Weights of a small transformer language model: untied embeddings.
MLP neurons of a small language model. Each row is named by its layer, matrix (down: output weights) and neuron, and shows model dimensions 128-191. Each number is 128 + 32 x the weight over its row's rms, rounded and kept within 0 to 255. A neuron's up and down rows have the sign that makes its largest values positive.
Before each neuron's rows, "fires before" lists the tokens most often just after its 100 highest values on Wikipedia text that the model never trained on. A number after a token or word is its count.

fires before: "," 74
L8.down277 [ 98 112 161 103 145 124 179 182 106 157 164 121  85 127 150 108  87 124 130  42 115 125  69 134  87 129 123 171 108  90 205 158 109 125 150  75 159 177  77  65  99 146 163 148  95 137 164  97 153 116 133 111 175 129  42 197 109 119 113 142 165 143 135 153]

fires before: " |" 72, "." 8, " /" 4
L5.down142 [118  99 138  83 142 151 112 140 111 140  94 141 150 108  97 179  74  80 171 127  59 104 134 156 143 142 149 140 125 152 147 150 112 106 138 126 140 183 152 108 100 159 130 166 118 101 130 137 193  95 143 146 171 155 106 122 137 111  83 178  79 149 121 110]

fires before: "duc" 27, "fe" 11, "vi" 6, "per" 6, "mo" 5
L3.down456 [123 140  52 141 117 135 127 115 136 145 111  90 114 166 105 159 198 145  96 189 128 172 148  94 139 135 128 148  66 151  97 161  55  85 111 111 158 105 148 178  94 117 154 154 153 116 148 163 194 145 118 143 121 145 139  87 138 130 148 148 137 119 158 125]

fires before: "\n" 20, " |" 14, "," 11, ":" 9, "iv" 9, "-" 8
L4.down313 [ 68  96 127 126 161  71 121 138 166 147 121  62 173 104 117 127 113 142  94 153 144  56 108 148 102 170 157  54 106  92 127 174 135 129 127 133 151 149 132  55 117 153 109 102 153 193 129 102  85 170 126 124  79 119 102 202 113 147 106 180  86 126 148 181]

fires before: " |" 53, "\n" 12, ";" 12, ":" 5
L5.down33 [ 93  70  73 122  88 126 132  64 117 154 102  81 111  88 152 120  65 163 143 120 153 140  49 163  92 129  91  66 101 152  90 144  93 105 157 100 221 167  94 104 131 145 146 145  97  60 108  95 130  88 139 106 178 146 130 121 143 124  99 152 103 149 162 119]

fires before: "ed" 48, "ing" 12, "s" 7, "ers" 4
L4.down57 [ 62 150 136 159 124 136 150 136 109 146  96 177 149 161 108 120 144 120 144 109  78 126 114 124 150 120  97 165 142 132 117 110 140 120 158 116 187 121 137 103 100 134 131 149 147 127 175 132 140 129  86  92 179 152 110 116 109 137 173 119 162 132 115  87]

fires before: " |" 40, "}" 6, " Gu" 4
L3.down323 [131 119 144  98 115 124  79 134 114 188  92 139 136 135  87 143  98 160  91 142 121 140 174 114 149 154 147  60  98 157 155 173 104 166 119 124 113  60 132 133 113 105  91 127 104 105 150 138 128  96 171 131 124 115 177 129 160 127 123 159 143 171 121  79]

fires before: " |" 45, "s" 8, "–" 6, " –" 5
L5.down287 [128 117 117  74 170 147 173 129 145 203 139  82 112 137  94 169 112 106 128 105 104 115 102 142 101 128 112  84 189 130 108 147 130 142 127 127  99 143  91  77 136 149 109 142 122 125  43 152 115  71  49 169 116 103 127  53 136 181 103 134  87 187 104 158]

fires before: "|" 76, "\n" 7
L5.down295 [119 119 119 137 119 140 101 113 130 101 104 115  85 156 140 171 112 122 148 187 111 131 114 104 129 162 110 178 137 173 106 119  54 148 161 111 134  97 128 175  87 118  85 158 140 141 101 145  92 120 137 106 123 147 135 146  91 135  82 157 140  74  99 135]

fires before: "\n" 32, "---|---|---|---|" 19, " |" 9, "-" 4
L5.down446 [151 117  70  95 114  13  66 148 100 117  94  97 111 115  90  95 122 171  72 131 168 152 167  78 100  65  83  94  86 129 174 180 144 134 126 160 158 107 140 103 180 190 113 104 102 151 127 140 158 166 144 110  92  39 108 161 139 141  68 109 141 113 128 128]

fires before: "." 22, "," 19, " in" 9, " and" 6, " (" 4, "\n" 4
L9.down208 [167  69 147 151 139  97 111  65 141 125 131  85 147 124 126 120 117 175 208 155  98 145 135 161 108 161 114 105 103 135 161 164 176  62 132 104  24 105 102 114  84 114 175  72 135 150 141 178 187 115 131 141 171  83 121 139 159 109 123 172 154 113 128 135]

fires before: "," 43, "09" 9, "16" 4
L9.down495 [154 132  90  91 114 133 157 150 141 129 148  71 136  95 149  98 141  92 134 122 102  98 126  82  89 149 174 107 153 111 170 159 110 129  96 166 205  56 138  66 178 205 114 136  86 135 148 142 124 126 112 113 113  55 100 115  94 125 169 132 106  92  78  64]

fires before: "s" 38, "i" 7, "er" 5, " |" 5, " It" 4, "\n" 4
L9.down444 [176 154 123 181 165 134 113  90 113 176 193 137 143 141 120 131 138 142 101 156 139 131 111 201 129 109 142 116 227 148 119 150 101 119 120 155 125 113  89 134  97 149 139 143  70 150 162  95  84 115  92 163 125 145 149  72 188 131  54 163 126 143  94 144]

fires before: "," 40, " the" 13, " " 5
L9.down5 [110 113 131 125 142 197 175 124 128  68  89 105 152 100 159 129 159 129 133  78 106 143 147 181 182  89 148 223  76 156 133  94 125 180 143  92  93 140 159 104 135 156 123 123  61 134  52 175 186 115 112 138  99  99 122 174 166  89 113 100  88 175 142 146]

fires before: "s" 86
L4.down281 [ 95 148 184 107 100 205  93 116 156  82 136 125 126 168 145 100 181 118 121 104 181 113 122 114  79 143 111 102 139 161 107 125  96 154 154 158 136  88 104 130 161 180  87 151  96 127  79 146  75  98  89 130  83 114 161 166 153 127 111 162  55 161  95 102]

fires before: "." 23, "," 22, ")" 14, "\n" 6, "–" 4
L8.down139 [ 68  86  71 213 120  74 117 128 127 157  87 158  89 108 119 164 152 200  84 144 113 146 152 145 117 135 153 135 125 165 153 122  86 129 130 139 110 157 126 156 117 174 150 134 105  87 110 148 151 147 109  90 132 128 124 216 145 151 147 139 111 104 111 148]

fires before: "s" 65, "ate" 6
L3.down364 [183 107 148 169 163 101 106 100 121 148 107 110  90 148 122 151 125 119  57  90 132 113 110 142 134 116 115 108 143  76 125 160 123 132 111 156 155 173 170 152  82 144 129 119 128 191 167 140 117 171 127 116 155  90 153 123 120 144 112 154 106 123 153 117]

fires before: "\n" 89
L2.down136 [142  93 104 147 111 134 144 161 146 133  72 124 123 102 108  87 106 108 193 139 115  60 108 194  97  85 154 159 179 108 152  87 136  54 136  62 112 111 117 126 136 102 123 171 138 209 162 132  65 137 109 135 133 145 133 140 167  83 161 184 116 151 125  91]

fires before: "d" 23, "s" 21, " of" 8, " date" 4
L4.down195 [ 46  88 143 137 152 152 169 132  99  99 125 125 190 139 159 165 120  92  95 130  98 146  75  88 124 151  73 144 114 150 187 118 144 122 111 177 141 135 136 139  60 188  99 156 141 115 101 142 129  96 109 134  89  64  77 127 104 137 156 108 102 107 122  45]

fires before: "|" 40, "\n" 7, "|---|---|" 6, "20" 6, "–" 5
L8.down9 [176 146 142 151 114 184 141 107 106 126 127 148 151 132  89 135 153  69 117 104 169 159  89 121 140  68 126 157 141 105 161 127 111 180 146 142  80  96 129 173 103 147  92 111  69  44  80 130 128 174 105 133  99 161 127 130 117 157  98 136 173 121 140  74]

fires before: "s" 33, "–1" 7, "se" 6, "d" 6, "und" 6, "–" 4
L8.down289 [113 148 109  45 115 169 148 139 108  85 106  97  74 140 192 135 110  93 170 127 150  84 117 106  91  71 121 120 141 135 154 162  98  91 123  72 142 112 115 183 147 144 116 102 142 128 124 132 121 116  71 115 115 141 135 140 168 111 110 120 103 168 110 135]

fires before: "." 27, "," 20, " and" 5
L9.down261 [163 111 142  84 176 109 117 106 110 146 166  76 192 154 172 167 137 203 101 160 190 150  98 108 126 110  56  65  81 115 158 172 113 157 141  92  89 166  94 114  76 102 120 129 155 135 122 117 123 105 135 127  67  95  77 174  76 151 144 124  97 118 146 120]

fires before: "\n" 39, " \"" 13, " The" 6, " A" 5, ";" 5, " It" 4
L2.down410 [140 140 118 148 134 112  93 141 111 180 122 193 164 158 156 172 102  55  85 132 121 134 123 133 155 129 120 101  99 136 124 159 180 135  89 149 167  40 144 166 119 125 116 181 109 104 168 206 129 152 174 172 103 136 114 100 129 144 107 113 151 125  94 105]

fires before: " the" 58, " " 4
L9.down260 [119  62 151 152  70 153 205 125 147 147 159 197  86  95 108 124 176 193 139  86 111 107 100 104 140 119 176 114 115 158 108 144 152 120 151 116 170 159 149 144 158  61 168  87  95 158  85  69 129 170 150 178 164 137 176  92 100 147 141 100 112 177 105 115]

fires before: "|" 88, "\n" 10
L9.down501 [119 171 120 134 107 118  89 147 133 122 112  46 112 155  79  90 160 119 175 136 131  98  68 123 152 132 172 120 117 142 135 134 203 123  72  90 124  93  58 173  96 138 128 154 118  92 130 149 148 170  77 142 100 132  98 175 100 150  88 124 158 167 141  95]

fires before: " |" 43, ")" 5, " /" 5, "–0" 4, " " 4
L9.down56 [140  86 130 184  66 140 109 152 144 135 100  58 138 117 112 133 147 149 142 163 108 115 112 181  84 126 163 177 105 114  96  74 114 107 111  66 129 126  98  90 108  97  88 160  49 209 104 105 119 124 147 143 161 129 158 115 130 103  87 129 152 112  64 154]

fires before: "s" 71, " York" 6
L8.down94 [200 101 138 166 124 135 150 111  76 115 146 124 142 115 134 190  77 103  93  97  90 115  78 127 116  96 114 111 135 103  71 147 117 161 179 127 186 110 136 134 135 130 118 134 135 126  80  77  53 112 103 143 100  77 135 133 124  69 110 127 127 205 200  99]

fires before: " |" 71
L9.down508 [133 103 173 108 168 110 123  74 155 133 115 162 121  98 121  99 133 157 133  90  59 161 108 142 170 148 118 108 105 121 175 190 150 154 156  60 116 126 131 186  99  93 107 112 159 126 155 180 178 106 141 128 127 176 161 174 142 164  75 175  67  82 157 168]

fires before: " |" 32, "," 27, "." 6, "-" 6
L5.down501 [103 156 111  62 116  95 113 107 109 103  87 152 131  46 187 141  79 126 141 121 125 123 113 201 108 115 113 166 149 187 104 114 129 108 163 122 136 135  96 141 117 130 111  93 103 159 106 126 105  72  93 156 186 141 127 164 167 147 100 163  93 110 127 118]

fires before: "\n" 70, "---|---|---|---|" 12
L2.down402 [123 105 116 147 142 146 160 177 131 130 195 104  79  76  44  96 106 141 180  95 101 134  74 126 152  73 128 110 100 121 142  72 122  50 149 139 158 155 113 134 155 129 100 107 113 167 181 132 110 126 122 132 107  93 154  92 110 177 158 121 164  74  74  97]

fires before: " |" 72
L5.down285 [ 98 122 153 124 177 130 141  82 159 144 132 136 164 108 125 142 158 133 158 122 102 106  66 167 209 108 171  99 155 132 159 120 146 113 139  90  79 167 144 125 118 110 130 107  86 111 101 167  93 130 116 184 166 139  88 119 134 163 105  91 105  74 149 155]

fires before: "-" 52, "\n" 21, "0" 6, "." 4
L2.down194 [ 86 133 127 138 116  34 176 125  84 136 112 160 106 184 175 106 149 178 125 189 118 108  98 151 108 145 105 112  97 161  24 197 113 130 116 154 127 141 121 145 115 161 137 148 123  51 129 146 137 142 186 133 122 134 127 141 172 126 152 125 141  88 126 130]

fires before: "\n" 66, "er" 5, "s" 4
L8.down261 [182 122 151 134 159 160 121 169 116 117 123 135 178  90 164 164  84  74  84 127  88 123 180 152 118 116  93  78 110 188 147 145 109  99 107 136 141  98 144 152 114 152 146  40 127 133 113 161 169 119 151 159 130 144 150 120 167 138 113 119 184 155  81 147]

fires before: " as" 60, " |" 12
L8.down469 [165 168 115 133 149 147 166  91 119  94 112 134 124 147  77 163 183 127 106 174 144 151 150  91 115 153 160  61 117 146 148 141 108 152  92 116 139  81 122 164 143 127  54 159 105  88 151 159 123 154 158  94 109  90 149  85  98 156 113 155 138  88 135  80]

fires before: "s" 20, "ke" 10, "ia" 7, "ian" 7, "in" 5, "our" 5
L5.down332 [113 140  89 152 127 134 130 176 156 105 141 103 145 166 108 127 161 105 165 196  97 108 120 127 132  97 183 167  93 157 170 133  89  74 144 128 136 139  98 186 105 132 106 102 168  98  76 117 105 119 124  96 103 159 130 177 129  56 166 184  90 149 120 139]

fires before: " |" 60, ":" 6, "mi" 5, ")" 4
L2.down185 [144 102 208 104 198 102 183 106 125 114 143 153 103 150 149 152  87 143  94 128 119 207  84 144 115  86 143  69 148 122 152 142  93 139  81 101 162 151  62 179 122 117 125 159 153 118  93 134  56  99 122 218 124 177 137  75  84 122 121 108 130 122 113 170]

fires before: ")" 23, "," 18, "\n" 14, ";" 10, " |" 9
L8.down30 [ 95 142 126  71 109 151 148 108  91 207 135 170 140  86 136 112 147 134 163 145 109 107 151 130 133 177 116  87 145  80 103 138  75  99  99  74 104 131 138 121 144 133 215 104 161 144 119  66 155 128 170  91 137 117  90 116 134 139 133 133 122 168 101 147]

fires before: "," 26, "\n" 15, " He" 6, " " 5, " –" 4, "–19" 4
L8.down190 [ 86 115  57  88 137 126 130 166 113 154  87 117  55 155 136  93 115 128 124 197 132 143 165 121 140 108 119 167 112 170 131 117 131 106 127  91  87 173 127 166 107 183 150  89 114 127 146 114  78 119 173  61 111 138 168 122 121 105 128 158 128 103 125  91]

fires before: "-" 51, "\n" 21, "|" 7
L2.down498 [ 90 125 185 186 148 136 178 186 127 113 104 135 100 176 174 116 102 125 167  77 139 109 177 126 151 101 144  79 106 153  73 108 136 136 135 204 123 127 107 159  85 109 103 152 134  75  87 229 152 175 116  96 146 116 109 110 116 153 110 104 133  97 103 190]

fires before: "," 65, " |" 5, "ain" 4, "field" 4
L5.down490 [138  88 124 100 132 146  98 101 169 118 115  81  75 147 113 190 131 111 118 136 147  70 142 134 116 144 164 164 114 100 173 130 127  86 142  85 148  53  89 115 158 120 113 170  91 151  84  81  81 113 168 110 132  92 173 147  98 151  78  86  74 154 136 128]

fires before: " |" 80, " of" 4
L2.down490 [118  94 150 110 157 113  98 119 123 129  87 113 226 109 148 152 133 112 155 142 207 123  90  97 164 111 136 148 105 129 138 154 155 111 110 156  94 111 140 105 127 116 135 100 178 112 126 172 131 128 119 120 139  50 143 149 223 124 143  43 144 123 126  89]

fires before: "s" 95
L8.down444 [160 114 114 130  87 174 126 181 160 144 138 139 101 154  77 144 126 154 138  97 156  93  85 132 155 130  75 130 136 139 116 172 150 151 154 110 145 113 134  73 111 118 151 157  71 119 113  94 138 124 229 133 207  72 168 160 107 124 174 126  78 184 122  93]

fires before: "\n" 46, "," 14, "ing" 5, "." 5, "\\" 4
L4.down233 [137 146 148 177 144 119 167 104 189  77 139 127 114 110 120 132 103 209  92 131 121 121  93 158 142 116 156 123 186  69 117 131 172 111  95 120 102 120 107 136  87 107 102  55 112 142  86  91 109 110 106  98 116  91 130 159 119  55  98 178 104 102 162  88]

fires before: "," 39, " |" 6, " 19" 6, "ation" 5, "ate" 4
L9.down40 [141  77 152 151 186 111 162 147 100  74 125 171 139 103 127 113  73 127 120 119 135 168 108 146  78 108  95 188  79 183 165 103 117 202  98 102  90  92 115  93 171 136 134 144 141 113 160 102 137 157 100 175 129 191 180 106 115 162 147 158 127 137 103 114]

fires before: "." 42, "ia" 4, "ing" 4
L5.down196 [105 142 143  73 121 162 128 117 126 119 196 160 116 171 109 155 137 125 120 164 132 111 142 127 131 139 131 197 103  90 141  65 109 110 111 104 126 129 115 143  57 131 171 156 146 168 147 124 140  62 107  71 135  98 102 149 146  90  89 188 196 145 138 191]

fires before: " " 29, "ne" 22, "ce" 4, " |" 4
L5.down344 [147  53 108  91 157 124 141 130 132 158  78 124 108 143 127 132  95 161 115  84  86 132  99  95 117 155 152 149 136 199 125 114  95 147 121 131 161 128 101 183 174 117 115  85 145 133 118 149 127 141 150 121 143  90 141 146 115 112  99 120 111 157 158  94]

fires before: " |" 77, ")" 7
L5.down187 [116 135  76 125  82  86 107  99 151 151 134 112 116 153 176 151 107 193 169 116 107 158 140 157 173  87 127 101 170  96 132 138 128 114  98  86 120 120  86 124 151 173  72 133  60 122 124  93 156 110 126  67 160  82 195 150 114 196 121 112  90 145  51 171]

fires before: " |" 50, "," 20, "." 13, " March" 5, "+" 5
L5.down424 [103  76 139 169 152 111 145 121 131 197 165 113 107 129 115 171  69 111 129  83 113  67  87 134 142 127 156  90 101 198 133 158  79 120 142 150 107 192  58 112 100 117 131 119 102 140 125 104  64 118 155 151 177 112 128  96 121 169  82 170  71 153 137 121]

fires before: "y" 17, "tion" 12, "ative" 10, "ation" 10, "t" 6, "wa" 4
L8.down232 [173  83  97 144 123 133 143 102 149 129 164 104 146 118 133 134 140 148 169 132 110 100 162 206 195  99 114 161 105  83 157  84 121 117 101 203 103 105 155 119  78 123 139  97 175 100 131 165 131 118 100 158 167 172 140  67 115 111 182 123 147  90 134 127]

fires before: " |" 22, "," 18, ";" 5, "ring" 4, " November" 4, "–1" 4
L4.down487 [110 167 181 148  98  60 114 136 102 105 130 170 134  86 176 125 153 161 151 128 124 118 113 134  89 156 157 105 150  94 125 117 141 123  45 100 170  87 129 155 100 116 172  99 145 162  85  94  68 110  82 117 110 140 196 203 175 156 191 133 128 107 138 122]

fires before: " |" 41, ":" 8, "." 6, "94" 5, "j" 4, " February" 4
L8.down224 [123 144 138  89 108 144 120 125 145  52 181 135 124 144  96 160  74 129 136 139 133  46 157 156 132 169  96 128  77 128 152 148 118 112 106  63 116  85 191 135 135 122 151  87  79 159 118 144  37 111 111 138 166 134 114  83 147 146  86 101 144 147 126  89]

fires before: " |" 26, ";" 14, "″" 13, "." 5, ":" 5
L5.down263 [143 150 136 129 121  79 174  94 165 136 170 128  80 121 169 119 116  88 120  34 145 158 122 167 101 122 131 113 107 162 111 130  90 146 125 194 113 138  70 112 143 112 142 137  75 143 120 111 122  95  53 184 126  93 168 199  97 132 133 210 117 173 119 121]

fires before: " |" 47, " La" 6, " C" 5
L3.down46 [126  79 137 182 153 124  94 121 100 164  73  56 130 151  79 126 150  99 145 157 105 139 121 108  74 109 139 123 107 132 116 124 125 158  76 169 159 116  96  99 143  81 157 142 125 107 118  86 135 145 171 177 130 162 176 127  84 111  70  96 166  89 100 148]

fires before: " |" 22, "," 14, "–" 9, ")" 7, "." 5, "–1" 4
L3.down373 [ 66 103  98  97 150  79 141 153 111 139 140 159 152 132 141 116 137 156 147 163 124 117 114 137 146 106 181 161  89 140 135 154  95 152  71 150 108 166 167  92 179 111 121 152  81 104 114 114 128 177 188 125 127 127  96 126 166 136 119 156 151  48  74 110]

fires before: " |" 52, "″" 13
L4.down32 [124 131 112 126 136  98 182 122 184 128 165 162 130 144 190 108  92 117 105 150 132  83 117 127 191  92 106 126 157 138  45 113  65 138 117 126 204 118 152  62 114 104 148  75  97 111  88 127  82  70 125  74 148 154 108 122 133 102 152 153 158 140 120 154]

fires before: " |" 47, "." 8, "+" 8, "00" 6
L5.down99 [ 97 141 131  99 105 111 131  75 151 114 145 134 117  92 111 171  65 130 126  85 177 141  94 139  87  96 146 123 113 176 110 104 135 102 150 128 152 162 103 136 139 144 151 120 107 142 163  80 116 136 130 145 173  83 143 109 150 100  74 187  78 149 129 159]

fires before: "ed" 53, "s" 16, "ing" 4
L9.down349 [182 166  96 161  94 214 160 139 139 118 128 173 128 189 110 148 150 176  75 130 126 104  80 104 142 156 123 113 100 147 138 189 122 133  87 174 122  94 119 141 131 197 146 118  93 119 126 140 133 174  87 132 144  99 141 178  76 143 104 123 104 161 181 177]

fires before: " " 33, "\n" 17, "q" 6, " 1" 5, " +" 4, "ing" 4
L9.down278 [ 63 126 174  86  83  82 130 192 159  89 154 120 151 147 161 105 148 125 117 154 155 131  86 125 148 110 114 201 132  95 161 113  74  96 123  77  92 169 137 175 124 142 120 135 152  94 140 159 161 118 109 138 133  45 116 112 111 119 132 107 180 147 108 175]

fires before: "," 32, ";" 14, " |" 12, "." 10, "\n" 9
L2.down395 [138 135 121 147 114 104 191 109 111 167 119 140 123  91 157 127 106 106  50 161  93 170 151 132  78 137 122  77 177 105 131 147 176  92 113 149  68 110 152 174 115  98  92 133 166 104 182 133 127 106 130 158 113 101 162 121  93 194 126  93 165  77  50 114]

fires before: " the" 34, "n" 19, " " 4, "," 4, "ough" 4
L8.down427 [ 58 157 136 165 114 161 192 125  80 137 216 154 137 120 196  59 125 120 132 140 130 152 143 190 141 146  95 113 128  89 119  90  82 109 123  86 181 150 183 150 166 154  89 158 141 127 117 132 188 119 140 145 110  79 191 188 117 180 155 118 129 133 108 164]

fires before: " |" 76, "–" 7, "." 6, "," 4
L4.down306 [125 139 114 153 121 137 212 147 191 106 138 125 174 139 156 137 159 185 123  59 132 104 148  77 156 156 141  75 122 136 114 113 153 119 153  98 122 105 123  82 140 184 115 124 155  85  96 138 205  98 109 155 124  95 154 203 150 188 156  86 129 169 148 110]

fires before: "y" 27, "e" 10, "ies" 8, "a" 5, "ill" 4
L9.down315 [104 181 130 137 169 109  82 108 102 118 138 141  77 156 120 153 201 108 136 131 179 193 208 135 172 138  97 112 154  86 124  67  80 115  97 183 154 104 163 114 141  96 114 158 130 134  61 113 122 109 146 135 172 122 177  93 124  87  93 134  92  86 122 162]

fires before: ")" 23, " |" 22, "-" 12, "–" 10, "," 7
L5.down212 [ 88  95 157 143 132 100  99 102  79 131 114  90 152 108 107 144  88 188 129 125 137 117  31 115 117 142 109 149 138 177 117 121  22 119 111 171 148 118 126 142 112 122 130 173  58 116 120  82 146 107 121 143 105 104 149 109 102 108 154 108  64 111 163 147]

fires before: " |" 32, "," 15, "16" 8, "th" 6
L3.down150 [125 105 135 175  81 115 162 179 159 138 104  78 114 138 124  56 151 149  78 146  82 134 145 182  89 172 136 101 142 105 134 127 110  96 110 130 129  93 146  94 137 220 180 174 129 107 196 135  76 181 113 113 190 132  50 131 121 166 139 123 133 111 162 108]

fires before: "\n" 45, "ence" 9, " |" 6, "s" 4, "p" 4
L4.down320 [132 169 106 112 138 122 131 100 157 134 119 176 153  64 112 174 136 131 105 115 114  21 150 101  84 155 140 127 143 132  81 138 103 127  90 150 152 119 128 139 154  93 158 134 138 146 123 152 173 136 161 126  85 152 123 104 150 186 140 151  89 139 165 119]

fires before: "\n" 99
L8.down146 [156  92 141 133 119 115 163  82 153  98 136 137 189 110 139 139 108  80  80 148 141 102  85 151  92 140  90 158  95 100 181 154 126 100 147 119 146  86 126 112 137 170  98 147  91  72  62 136 108 143 140 125 101  99 176 140 138  92 121  90 149 122 154  77]

fires before: " |" 48, "." 10, "\n" 6, " " 4, "," 4
L4.down180 [118 144 147 123 224 128  91 151 129  86 103 160 113 143 133 123 111 143 189 140 156  41 173 100  93 159 175  94 108 185 110 151 143 165 124  74 106  83 146  99 100  85 141 158 145 130 100 130 189 102 177 137 107 179 109 115 120 198 142 162 114 166  91 169]

fires before: " |" 43, ":" 15, "-" 7, "," 7, "–20" 6
L4.down355 [138  95 175 180 164  83 137 130 158  99 152  81 131  98 162  91  83 158  99 127 106 131 148 109 143 152 160 137 166  53  79 123 164  89  99 149 168 142 116  88  76 170  87 115 158 164 100 134  75  82  82 101  85 119 121 135 132 156  61 105 121 162 139 158]

fires before: " |" 50, "ment" 6, "s" 5, "ard" 4
L2.down389 [102 114 124 120 214 169 136 103 112 129 158 144 118  88 131 139 136 102 149  70 112 109  95 110 123  99 102  46 135 114 100 128 121 127 154 160 147 119 116 183 131 145 153 117 116  58 104 116 129  72 131 133 107 125 134 114 138 141 147 121 107 158 119 102]

fires before: "\n" 21, " |" 21, " is" 5, " by" 4
L9.down71 [153 137 162 108 117 126 145 141 116 119 130  91 101 169 104 118 100 202 167 108 134 158 122 141 126 152  77 177 139  88 122 136 184 112 125 102  88  66 122 101  96  74 119 116 126 114 119 140 172  74 160 170 161 142  72  92  65 130 114 115 135 155 101 141]

fires before: "," 18, "\n" 15, " |" 14, ")" 11, "." 11
L2.down45 [131 130 142  38 174 141 112 110  64 100 119 103 194 166 117 160 136 180 101 175 107 153 139  93 126 192  83  97 104 135 140 138 129 110 159 106  71 143 127 162 126 106 123 198 146 167  90  96  93 144 139 183 134 183  86 148 154 125 105  52 130 100  84 122]

fires before: "\n" 27, "---|---|---|---|" 17, "-" 6
L4.down406 [127 173 135 183 153 128 151 113 133 138 129 108  64 130 130  79 158  88 132 127  90 122 130 193 154 121 111 125 153 185 106 105 129 129 119 130 118 165  89 122  86 169  68 130 148 198 154 128 135  93 133 169 112 143 105 143 132 122 115 141 108  82 163 151]

fires before: "." 81
L8.down171 [169 104 118 122 114 223 121 119 124 124 153 176 186 158 131 140 112 125 112  99 131 169  76 132 124  67  92  72  99  78 116 200 136 127 154  89  75 137 114 150 137 157 103 120  65 182 115 132 198  89 106  87 133 155  66  68 107  98 174 143 137 163 100 172]

fires before: " |" 33, "\"" 12, " is" 9, "\n" 8, " and" 7, " " 5
L5.down174 [146 139 132 111 183 112  81 130 105 113 121 115 166 159 153  88  93 174 131 185 145  99 152  87 193 114 199 148 124 127 103 169  84 122 151 134 158 108 140 135 119  76 116 110 144 171  77 114 108 134  99 150 161 164  61 109  71 119 148  84 181 104 103 119]

fires before: " in" 13, " as" 12, " by" 10, "." 10, " to" 8
L9.down502 [128 135 129  82 221  62  96  95 101  89 121 113 168  72 110  68 110 111 145 140  82 146 155  93 154 151 147 100  98 150 180 143 131  75 109 105 158 154 170 121 109 128 111 156 158 147 138 119 148 115 110  92 123 144 110 149 150 151 154 123 123  86 137  89]

fires before: "\n" 80, "ed" 4
L4.down161 [ 99 158 116 116 177  82 104 131  85 183 190 134 119 139 124 133 175 108  92  79 102 126  73 110 139 148 107 202 164  97 132 125 124 192 156 109 190  84 111 123 148  91 170 108 109 169 197  84 136 173 171  89 125 145 153 163 144 168 193 191 118 146 130 121]

fires before: "%" 70, " m" 9, " |" 6
L5.down257 [140  87 146 147 148  86  83 129  95 100 124 129  76  96 195 112 155 169 120 118 138 104 134 131 160 100 109  97 197 141  62 118 165 118 144 190 193 110  75 157  49 136 108 130 128 142 183 184 106 134 140 130 120 133 157 165  98 151 164 128 160 140 142 158]

fires before: " |" 23, "." 15, "," 12, "\n" 10, "n" 8, ";" 4
L3.down388 [ 92 105 121 121  82 113 161 140 124 102 154 157 132  96  79 142  93 213 130 115 119 125 168 180 133 138 138 198 109 199 149  97 164 141  99 114 120 125 180  92 155 122 124 114  97 133 105 141 195 105 129 135 185 156 147 143 194 143 189 166 133  99 168 108]

fires before: ";" 23, ":" 11, ")" 10, "s" 10, "–20" 8, "\n" 7
L9.down455 [182 183  76 106 178  96 165 116  93 109 211 108 154 187 114 142 114  96  72 171 129 115  81 160  80 143 157 142 140 171 152 141 152 101  94  93  87  93 118 103 178 161 129 142 106  99  94 136  96 198 158 113  95 180 168  59 112 154 124  91  91 112 134 163]

fires before: "\n" 33, "---|---|---|---|" 25, "-" 6
L2.down336 [138 100 110 119  87 117 150 144 131  95 165 143 124 147 160  90 151 128  96 122 179  49 113 127 178 114 150 170 121 133 113 199 135 173 193 145 169 172 114 109 164 126  92 104 103  70 150 127 147 147  71 189 109  77 140 124 124  55 169 163 100 154 189  71]